Weights of a small transformer language model.
Size: width 896, 14 heads of 64, MLP 5376 GELU, vocabulary 50257.
Architecture: LayerNorm before each block, no position embeddings, tied embeddings.
Training: a variant of Adam for these matrices, 762M tokens, 5666 steps.
MLP neurons of a small language model. Each row is named by its layer, matrix (up: input weights; down: output weights) and neuron, and shows model dimensions 789-884. Each number is 128 + 24 x the weight over its row's rms, rounded and kept within 0 to 255.
A block is one neuron, or neurons of one layer that tend to fire together. After each block is what it responds to, as a language model described it from the Wikipedia text at the highest values.

L8.up1329 [146 154 147 120 127 117 148 111 152 169 114 131 121 161 146 153 141  88 113 134 164 137 144 133  98 137 125 130 160 124 173 140 159 112 175 156 168 148 124 104 148 143  98 143 161 114 154 106  94 159 181 135 127 127 130 104 114 129 126 157 151 149 164 147  88 145 160 115 122 104  96 115 129 124  88 129 129 140 127 128 113 122 102 106 106 125 122 136 155 111 105 108 117 115 175 163]
L8.down1329 [132 146 135 114 116 128 106 125  90 115 122 132 126 107 132 132 121 146  95 123 121 126 127 139  96 147 119 100 163 105  97 135 141 148 145 130 108 114 143 151 119 140 128 150 113 139 128 115 145 149 133 136 116 101 126 129 122 129 118 126 113 144 119 127 130 136 122 131 144 124 146 145 130 130 127 147 123 129 115 127 119 150 134 146 147 136 125 141 130 138 123 125 110 117 223 140]
L8.up2813 [116 129 158 120 140 124 169 140 144 166 115 146 134 165 115 119 144 141 149 105 127 117 155 103 126 112 178 102 129 161 140 123 178 159  81 149 154 145 141 146 135 141 136 137 130 100 135 120 132 130 162 148 131 152 109  83 118 153 123 111 118  87 175 143 133 105 152 111 121 151 116 108 121  96 134 163 102 127 136 127 114 126 122  88 149 154 152 134 146 102 148 124  94 145 149 103]
L8.down2813 [124 122 139 130 109 166 117 109 110  74 156 148 170 129 134  98 139 175 108 151 141 153  91 163  83 128 141 149 151  92 143  90  82 156 163 140 121 130 130 143 119 101 150 139 131 103 130 146 117 111 135 140 123 140 140 129 111 123 109 125 114 169 110 164 118 156  97 143 125 122 133 134 120  94 130 123 137 130 138 118  93 151 118 160 135 126 130 118 117 139 125 100 158 135 209 165]
L8.up3558 [149 144 105 152 147 133 151 142  99 157  89 118 103 166 157 109 157 108 170 111 152 137 126  93 143 104 154 109  95 112 138 120 135 122 111 160 128 135 109  98  83 125 163 123 119  99 146 106 114 111 151 123 125 133 172 120 106 138 137 114 134  94 170 107  98 101  95 129 106 142 137 102 126 159  87 165 129 146 138 125  92 140 129 115 146 168 151 141 161 110 102 150  85 169 141 122]
L8.down3558 [ 91 105 151 106 107 148 107 132 110  99 142 114 143  92 144  78  95  82 126 124 120 112 120 114 119 106 108 153 121 113 100 137 135  88 159 120 116 163 156 193 127 108  95 120 104 140 103  99 140 113 107 119 194 159 173 189 135 121 108 116 158 152 142  96 105 152 144 131 102 141  94 154 132 116 113 117 113 151 148 123 129 133 119 121  88 149 134 123 122 126 171 175 113 115 151 128]
L8.up4364 [103 147 164  86 121 109 110 123 125 148 119 158  98 128  93 167 130 148 135 127 147 152 107 147 105 124 150 116 131 176 130 149 149 117  78 142 141 175 127 120 128 143 124 162 148 159 137 116 168 136 103 153 172 127 128 111 123 131 132 128 119 127 157 134 154 131 151 120 122  82 125  85 138 142 107 140 131  57 139 143 108 142  93 110 124 116 142 145 132  75 104 181  89 134 150  78]
L8.down4364 [141 128 145 136 116 102 156 149 122 125 126  96 101 109 127 109 146 122 119 106 114 133 137 134 104 115 134 146 163 130 118 142 117 112 118 125 122 121  95 119 111 101 116 149  99 125 104  99 115 119 121 126 113 131  89 145 169 109 158 124 121  98 128 158 147 119 158 150 149 147 128 114 139 170 170 159 120 112 117  54 113 133 135 138 123 143  63 116 110 128 136 165 142 107 149 164]
Description: Table row-start pipes. Opening pipe of a new row in markdown-style wiki tables, e.g. schedules, draft measurements, track lists; weaker on sentence-final periods and list dashes.

L3.up1936 [124 130 138 159 169 125 125 118 149 106 122 103 115 142 121 122 136 149 168 113 178 143 124 128 125 152 151 143 169 134 158  81 128 151 104 146 166 149 176 125 147 166  81 165 128 114 118 141 121 150 131 124 108 131 102 127 168 146 138 153 101 112 109 100 111 167  99 102 138 132 108 114 114 154 185 101 118 102 131  85 123 114 123 102 123 111 101 123 154 106 149  96 104 151 103 158]
L3.down1936 [128  93 155 135 122 108 105  95  61  91 124 153 163 110 146 135  99 146 131 133 147 157 126 153 113 157 124 118 142 122 127 133 104  92 136 131 107 116 143 158 158  94 227 156 125 157  98 128  85 125 137  95 139 157 120 123  93 116 175 116 126 146 137 151 144  74 135 140 132 164 121 114 142 155 156 171 131 115 128 146 151 111  88 123 140 149 194 163 120 128 170 125 110 107  87  97]
L3.up3014 [159 130  91 153 183 146 149 186 114  99 125 120  89 146 127 137 124  79 149 114 143 138  93 152 172 111 133 117 113 136 119 121 126 104 135 106  67 130 136 161 165 108 136  56 167 122  68  89 174 115  92 101 119 158 129 162 168  93  90 125 152 156 131 164 126  87  90  99 132 130 105  72 157 125 129 135 109 124 148 132 207 144 131 158 115 138 110 106 134  89 100 120 115 141 116 130]
L3.down3014 [142 131 147 112 153  99 132 118 107 139 161 142 127 108 137  99 131 130 117 114 127 106 156 158 131 113 104 137 145 105 187  90 138 138 193 136 125 106 122  76 156 158 152 109 167 146 104 131 162 141 150 109 127 155 129 132 143 132 165 125 137 116 125 128 120 110  99 143 116 136 118 157 125 154 140 126 138 122 124 153 118 152 121 165 125 151 125 123 140 138 132 108 167 111 126 125]
L3.up3078 [150 128 129 125  99 138 146 168 107 136 123 158 131 160 157 145  71 141 129 158 161  91 146 126 162 110 121 139 125 105 130 138 115 142 124 132 124 128 135 114 143 126  84 141 147 103  95 109 137 126  93 139 123 149 125 174 129 114  93  89 110 119 139 119 124 135 136 140 173  95 122 104 106 127 148  85 100 170 126 147 113 125 126 117 140 140 111  81 139 114 154 121 156 114 139 124]
L3.down3078 [122 133 145 169 138 180 106 161 108 145 115 118 157 113 144 163 136 133 153 138 111 131 114  97  99 100 152  69 139 123 143  79 145 122 155 105 103  95 114 150 195 137 132  89 121 194 135 119  90 123 113 183  90 148 144 169 129 157 140 123 145 173 165 115  98 122 104 128 156 160 176 143  87 133 161 162 135  82 125  99 165 109 126 130  74 128 130 127 135 142 149 118 176 108  89 131]
L3.up3815 [100 110 163 109 129 156 111 126 132 113  89 131 172 107 150 160  94 126 139 151 206 128 109 116 124 138 131 130  96 162 120 126  84 123 144 142 114 112 133  98 122 133 140 186 140 154 134 114  69 123 117 120 109 147 103 153 150 160 125 146 107 104 139 142  99 116 144 206 119 145 181 151 112 131 108  98 108 126 147 151 157 100 148 118 138 139 116 114 125 167 109 116 116 107 135 132]
L3.down3815 [134 136 102 134 140 137 123 133 151 121 114 140 142 144 148 115 138 134 180 124 110 149 137 145 121 116  75 129 141 152 117 133 139 130 132 152 124 136 101 204 157 133 101 115 127 100 132 140 117 140 120 162 121 115 125 172 140 112 125 131 123 113 102 121 133  80 114 124 130 107  93 122 149 119 129  97 147 121 145 131  72 110 127 106 105 107 149 113 102 135 104 145  86  85 109 140]
Description: Complement-taking event nouns. Abstract nouns after a determiner or preposition that typically take a following to/of phrase (response, attempt, efforts, addition); also first names opening table cells (Jim, Guy).

L10.up2790 [ 89 119 135 105 125 144 126 108 106 155 141 114 197 145 157 113 101 130 101 179 107 154 190 105 163 145 156 126 107 123 115 129 189 137 109 124 140 136 139 105 136 148 165 119 140 130 133 118 126 123 137 132 105 142 131  91  99 102  90 127 180  90 138 140 157 169 117 121 105 135 112 115 135 150 135  95 146 109 141 118 124 119 162 113 116 135 140 134 113  82  95 144 113 163 145  99]
L10.down2790 [137 144 105 143 140 161 109 100 125 181 123 106 128  86 176 137 105 138 130 113 138 135  85 144 156  86 168 195 100 139  94 103 154 160 137 119 112 104 137 145 139 128 150 109 120 116 125 176 125 134 117 155  84 144 118 139 152 137 137 153 136 166 112 150 138 185 149 109 126 120 144 122 176 135 118 112 138  88 139 180 131 119 118 156 133 116 136 115 125 146 101  82 160 127 132 136]
Description: Nouns expecting complements. Abstract or role nouns that usually take a following of/to/for phrase, e.g. efforts, response, citation, attempts, access, committee.

L3.up183 [157 141 122 110 159 140 126 137 176 114 161 140  81 124  64 121 129 141 133 114  99 121 113 105 120  93 128 101 166 115 132 129 117 131 107 129 146 144 143 137 111 125  97 176 101 125 131  95 167 134 149 162 115 161 154 131 153 166 135 171 119 118 135 149 127 112 130 102 108 192 138  76 115 137 113  65 123 124 125  94 136 139 130  91  93 148 162 140 140 100  81 125  73  97 130 157]
L3.down183 [123 138 126  90 111 120 120 142  99 123 162 117 105 114  74 150 170 112 132 134 119  99 123 132 154 155  78 138 153 135 119 144 122 108 175 115  98 150 139 123 127  96 116 153 154 106 131  95 106 146  85 133 116 160  82 124 123 103 173 135 113 105 132 131 121 179  73 114 183 143 142  73 116 190 134 113 111 119 164  69 174 118 124 160 113 117 147 125 147 145 117 160  90 114 110 122]
L3.up1513 [121 122 109 127 120  89 120 124  83 111 146 133  88 114  90 144 161 162 128 142 127 167 145 127  86  87 130 133  98 104 105 145  85 141 126 161  86 139 105 174 117 121 127 151  98  79  97 133  78 145 169 144  94 172 132 148 177 137 116 122 169 161  92 105 135  92 100 121 122 115 174 134  46 126 125 142 124 103 180 136 122 138 146 114 144 150 185 162 124 113 103 133 108  92 130 169]
L3.down1513 [136 193 140 128 127 113  96 157 114  77 103 130 108  89 112 134 136 136 120 143  94 159  98 100 146 113 105 145 104 154 156 140 135 132 119 100 180 159 119 105 119  96 149  95 112 104 161 121 138 123 154 153 128 164 121 105 140 107 122 162 159 116 181 169 153 102 109 153 113 134 103 102  88 113 114 140  99  73 132 157 144 132 127 169 124 120 146 122 113 116 122 152 123 108 138 145]
L3.up3080 [106  96 149 120 129  85 113 121 149 153 129 107 156 113 125 137 126 149 102 145 137 135 110 136 103  90  61 123 109 162 135 123  46 105 139 146 119 131 152 126 138 117 171 176 168  97 113 140  87 161 161 106 138  84 144 113 168 125  93  74 126 132 130 146 125 145 156 158 128 134 147 109 118 141 130 153 165 120 144 123 158 186 130 146 102 132 131 139  93 137 122 178  90 141 111 178]
L3.down3080 [145 177  97 163 165 133 102 127 142 131 131 156 133 117 107 137 125 169 177 150 131 140 108 129 151 108 111 160 126 120 142 175 149 132 142 115 146 138 156 142 129 136 123 128 169 123 131 149 137 118 159 140  91 157 122 121 160 120 115 147 119 124 115 124 132 138 139  99 105 166 100 138 128 169  88 170 148 117 137 130  98 124 134  88 159  91 112 110 159 142 140 107 133 149  91 102]
L3.up5014 [ 85 165 162 102  90 136 105 142 140 118 114 112 113 150  87 105 128 178 152 126  81 154 148 112 112 131 128 157 126 168 142 139  79 151 130 132  92 103 113 118 147 122 150 171 127 144 120 114 157 108 116  54 166 117 150 118  70 170 101 143  94 122  86 159 115 146 115 144 136 146 160 111 142 111 126  99 138 108 140 142 121 152 145 103 105 132 152 115 131 177 122 109 154  98 136 132]
L3.down5014 [123 120 169  84 112 157 112 137 147 122 138 135 150  80  88  87 142 158 124 146 138 112  77 144 134 104 144 134 168 149 137 110 151 148 154 153 110 123 130 130 122 104 116 120 117 142 197 149 191  88 113 146 129 105 128 151  97 112 140 145 148  90 175 132 131 157 120 139 135 108  90  87 115 108 137 131 147 186 102 142 150 130 146 147 133  69 118 169 145 131 152 128 106 135 135 101]
Description: Table column separators. Pipe separators in wiki-style tables, mostly the one after a row's first cell, as in race results (23 |) and election rows (| Labour hold); weaker on scattered prose words like born, York.

L10.up5257 [103 141 125 159 156  99 127 138 146 184 131 130 123 118  95 111  57 134 139 132 150 168 146 145 175 148 124 139  95 119 105 119 138 163 120  98 182 123 143 119 132 164 110 140 158 174  94 135 150  81 158 162 109 149 134 115 109 131 142 135 106  90 164 106 122 158 115  99 149 177 105  98 149 113 131 100  86 133 141 117 158 136 163 108 140 102 132 129 166 130 150 144 110 155 134 110]
L10.down5257 [123 128 118 119 118 135 132 131 130 154  97 124 108 149 144 155 122 150 132 120 131 162 144 119 110 155 116 138 113  97 122 128 121 183 112 111 124 159  95  65 134 142 135 147 148 133 135 148 119 122 139 138 130 121  96 127 116 134 130 125 101 115 146 144 114 134 116 127 148 140 134 163 127 151 113  90 143 137 110 126 141 108 127 110 129  84 125  70 119 115 130 131 133 116 144 146]
Description: Transitive verb forms. Main verbs (often -ing or past forms) about to take a direct object, after to, and, before, or a subject, e.g. setting, founding, reached.

L3.up1666 [128  89  99 129 119 137 149 106 101 151 141 157 142 118 126 117 164 140 111 127 127 162 146 137 118 171 130 167  87 160  87 103  71 141 143 133 119 169 142 128 131 123 150 130 109 112 181 134 120 141 126 132  86 119 112 128 131 131 116 143 132 132 120 109 156  75 118 114 120 113 139 153 141 120 138 113 149 132 111 112 137 140 166 132 111  85 135  93 130 153 146 156  92  85 126  94]
L3.down1666 [120 104 117 114 103 163 106 132 144 100 137 135 136 179 145 204  72 149 130 109 160 115 119 117 173 126 144 157 133 178  80 139 125 121 109  88 187 142 113 179 126 145 102 136  99 103 120 115  85 136 145 182 156 159 175 165  75 126 135 118  81 147 140 102 107 110 124 111 137  85  94 164 156 156 125 129 100 146  87 128 143 131  86 120 154  78 144 136 110 132 159 173 117 104 124 142]
L3.up1719 [146 177 162  96 101 127 102 116 136 157 103 124 174 121 154 110 135 186 151 144 144 139 120 120  94 128  95  80 109 141 121 127 127 129 126 126 145 159 119  97 117 150 165 106 141 153 125 162 126 130 109 138 140 142 101 153 102 113 109 103  92  76 119 126 129 100  89 125 141  88 163 100  61 115 167 108 151 137  99 128 129 133 169 164  95 120 178 100 136 140 107 155 122  87 128 106]
L3.down1719 [132 129 127 167 102 110 121 127 111 132 132 139 135 149 114 143 144 134 116 101 160 156 127 133 144 186 152 134 150 185 103 109 107 168 128 129 136 139 137 152 128 116 106 145 146 114 136 119 124 115 123 106 155 127 132 182 101 117 141 120 133  93 134 117 143 115  91 119 157 185 105 121 141 108 110 137 111 123 128 150  91 113  95 102 114 105  99  91 137 156 154 117 141 144 127 121]
L3.up3822 [138  67 119 114 133  96 137 123 120 140 122 116 131 122 158 124 144 126 151 144 116 136 132  99 149 107 135 101  91 146 158 152 132  70 125 171 124 137 123 113 100  93 145 160 130 118 164 155  90 125 117 103 146 106 135 148 102  78 160 127 129 137  85 134 125 109 166 114  95 174 100 137  77 136 110 111 136 156 169 128 142 112 122 111 118 185 156 136 124 124 101 124 109 119  84 147]
L3.down3822 [ 80 140 111 177 110 145 130 110 108  98 136 138 139 143 141 121 157 122 111 169 107 141 147 169 144 120 173 127 131 154  92 133  77 101 133 133  85 182 120 154 113 117  88 132 124 145 139 125 153 123 126 116 135 147 105 164  92 117 157 136 115 150 128 100 129 109 137 110 169 107  91 126 142 128 164 119 146  98 135 152 105 108 140 144 101 132 139 123 110 179 159 129 122 122 193 179]
L3.up4211 [112 130 110 167  84 145 184  93  72 150 142 131 103  96 161 121  97 101  90 119 130 123 147 137 123 101 133 119 156 110 130 148 106 130 149 165  95 174 119 110  99  88 153 106 149 137 172 156 148 124 161  93 123 148 123 107 105 155 119 105 116 154  83 128  99 129  81 114 151 162  83 121 117 134 125  90 123  90 111  88 153 104 118 140 126 118  82 120 117  94 162 136 117 136 132 152]
L3.down4211 [133 124 157 141 146 128 122 147 101 119 111 109 106 127  93 125 171 114 120 145 150 142 104 108 144 113 154 133 117 108 100 112 144 117 100 146 163 170 123 101 180 127 158 148 146 100 121 100 180 108 101  84 138 149  98  94 124 127 170 153  93 186 107 111 172  82 106 104  77 120 154 117 129 125 149 162  93 126 102 110 111 109 141  94 106 117 104 122 114 164 125 135  96 125 145 130]
Description: Transaction and outcome verbs. Main verbs, often past tense, of winning, losing, buying, selling or costing, such as won, sold, bought, cost, including table cells like Sold to and Lost seat.

L8.up4005 [140 188 144 156 161 114 105  85 127 167 124 123 144 177  97 129 125  97 152 151 151 115 146 166 139 124 132  89 128 172 124 127 143 160  97 120 132 128 121 153 114 145 124 116 100 153 125 130 171 115 104 164 133 148 110  92 126 103 137 130 155 135 184 130 107 186 168  75 169 151  83 125 137 122 132 102 119 144 127 141 160 118 126 113 112 122 113 143 126 125 153 134 126  98 148 118]
L8.down4005 [133 131 149 136  75  99 139 136  78 138 116  91 161 122 121 174 168 134  95 113 116 137 136  99 114 162 138  81 143  90 135 133 165 156 137 114  96  91 115 130 116 103 128 113 136 105 113 122  65 169  96 153 113 119 162 147 157  86 132 152 123 152  90  99 108 142 120 142 121 195 140 106 114 143 165 127 134 125 104 120 145 137 111 162 182 126 130 109 171 144 142  78 120  97 121 119]
L8.up4392 [102 154 135 135 133 131 126 193 136 131  95  97 164 117 138 106 116 134 136 121  83 148 127 149 163 137 184 125 102 179 156  73 141 135  43 118 134 147 133 127 124 192 109 141 115 121 160 123 123 146 133 156 121 223 139 101 151 121 136 149 118 126 100 123 124 107 107 128 161 100 153 118 148 146 114 162 119 104 151 124 146 123  92 106 115 132  94 109 164 139 139 152  71  93 123 105]
L8.down4392 [136 107 146 145 139 109  94 134 123 147 108 112  88 125 114 138 136 144 120  98 126 104 112 113 164 133 139 104 110 121  87 118 129 133 142 179 154 118  80 113 182 117 123 160 145 141 152 153 146 131 117 114 113 162 137 113 156 157 116  90 166 151 149 117 102 143 136 168 142 123 122 122 179 167 110 115 102  87 123  88  91 105 126 120 106 143 154 151 127 154 142 107 122 116 103 137]
L8.up4455 [135 137 131 156 144 113 115 115 105 118 135 103 158 159 124 121  65 112 107 120 138 129 129 139 102 149 168 156 139 134 149 178 132 133 131 131 113 139  97 128 142 101 131 145 134  94  99  90 137 123  88 169 119 166 154 159 126  69 115 104 121 102 167  78 149 155 172 125 159 118 138  98 113 145 120 161  70 103  93  89 150 142 143 172  80 128 101 122 153 134 126 150 112  49 159 130]
L8.down4455 [147 144 142 134 164 141 106 123 141 118 149 110 123 111 163 109 145 143 155 127 132 153 133 114  66 150 122 142 119 122 103 135 108 116 139 138 137  95 129 155 145 128 108 154 134 128 108 155 148 115 162 177 112 123 129  94 153 154 152  92 124 148 136  92 132 115 152 119 112 141 157  96 160 112 109 118 121 134 131 129 125  66 107 153 125 142 138 115  92 149 161 116 128 145  70 125]
L8.up4705 [150 165 118 139 121 142 128 140 142 140 141 122 100 186 119  85  85 141 118 124 127 132 109  95 142 134 112  73 134 120 122  99 152 131 136 162 142 121 106 116 118 107 150 132 150 126 135  90 140 147 135 149 117 129  71 101 118 140 137 141 150  78 157 123 133 169  92 112 147 147 150  78 120 151 184 106 177 104 138 106 117 199 137 117 104 125 139 126 144 141 104 116 164 150 146 170]
L8.down4705 [191 105 119 132  96 116 126 152 146 127 151 126 154 125 149 136 114  96 131 155 132 130 139 143  48 149 114 129 108 116 140 112 149 122 116 127 123 156 144 199 120 157 123 176 125 110 117 112 130 139 161 161 141  88 114 144 138 132 125 109  80 154 143 128 110 142 164 140 152 124 142 140 145 156 116 144 141 123 155 158 136 117 107 158  82 130 126  90 133 134 152 174 100 164 119 132]
Description: Departure and career-change verbs. Main verbs after a subject or "to" in biographies, mostly leave/left, also served, resigned, moved, retired from, sold, used.

L10.up2685 [115 153 160 139 153  67  95 117  84 102 148 104  89 141 148 107 106 102 117 126 150 137 159 151 152 126 170 120 134 144 143 153 121 152 172  98 139 169 126 113 141  90 145 156 163 135 116 133 155  73 101 153 108  88 102 112 115  94 128 148 121 141 165 123 166 139 136 137 139 141 163 115 125 142 157 126 139 111 127 137  97 151 126 132 136 162 109 138 151 113  86 169 147 188 164 125]
L10.down2685 [148 119 106 134 168  84 112 120 158 133 118 149 119 121 130 130 101 118 139  91 133 110 159 113 105 101 114 131 127 154 148 134 133 161 176 132 103 131 122 112 142  84 109 150 112 152 117 139 154  86 115 147 101 155 149  77 106 189 155 168  97 133 155 133 155 113 100 160 147 136 163 144 155 179 144 102 150 117 144 126 112  92 134  98 149 145 119 113 131 120  60 110 131 155 151 144]
Description: Table row-start fields. First cell of a new table row, usually a number, track number with a period, or the pipe after it, as in "| 9 | 13 |", "Total votes |", "5. |".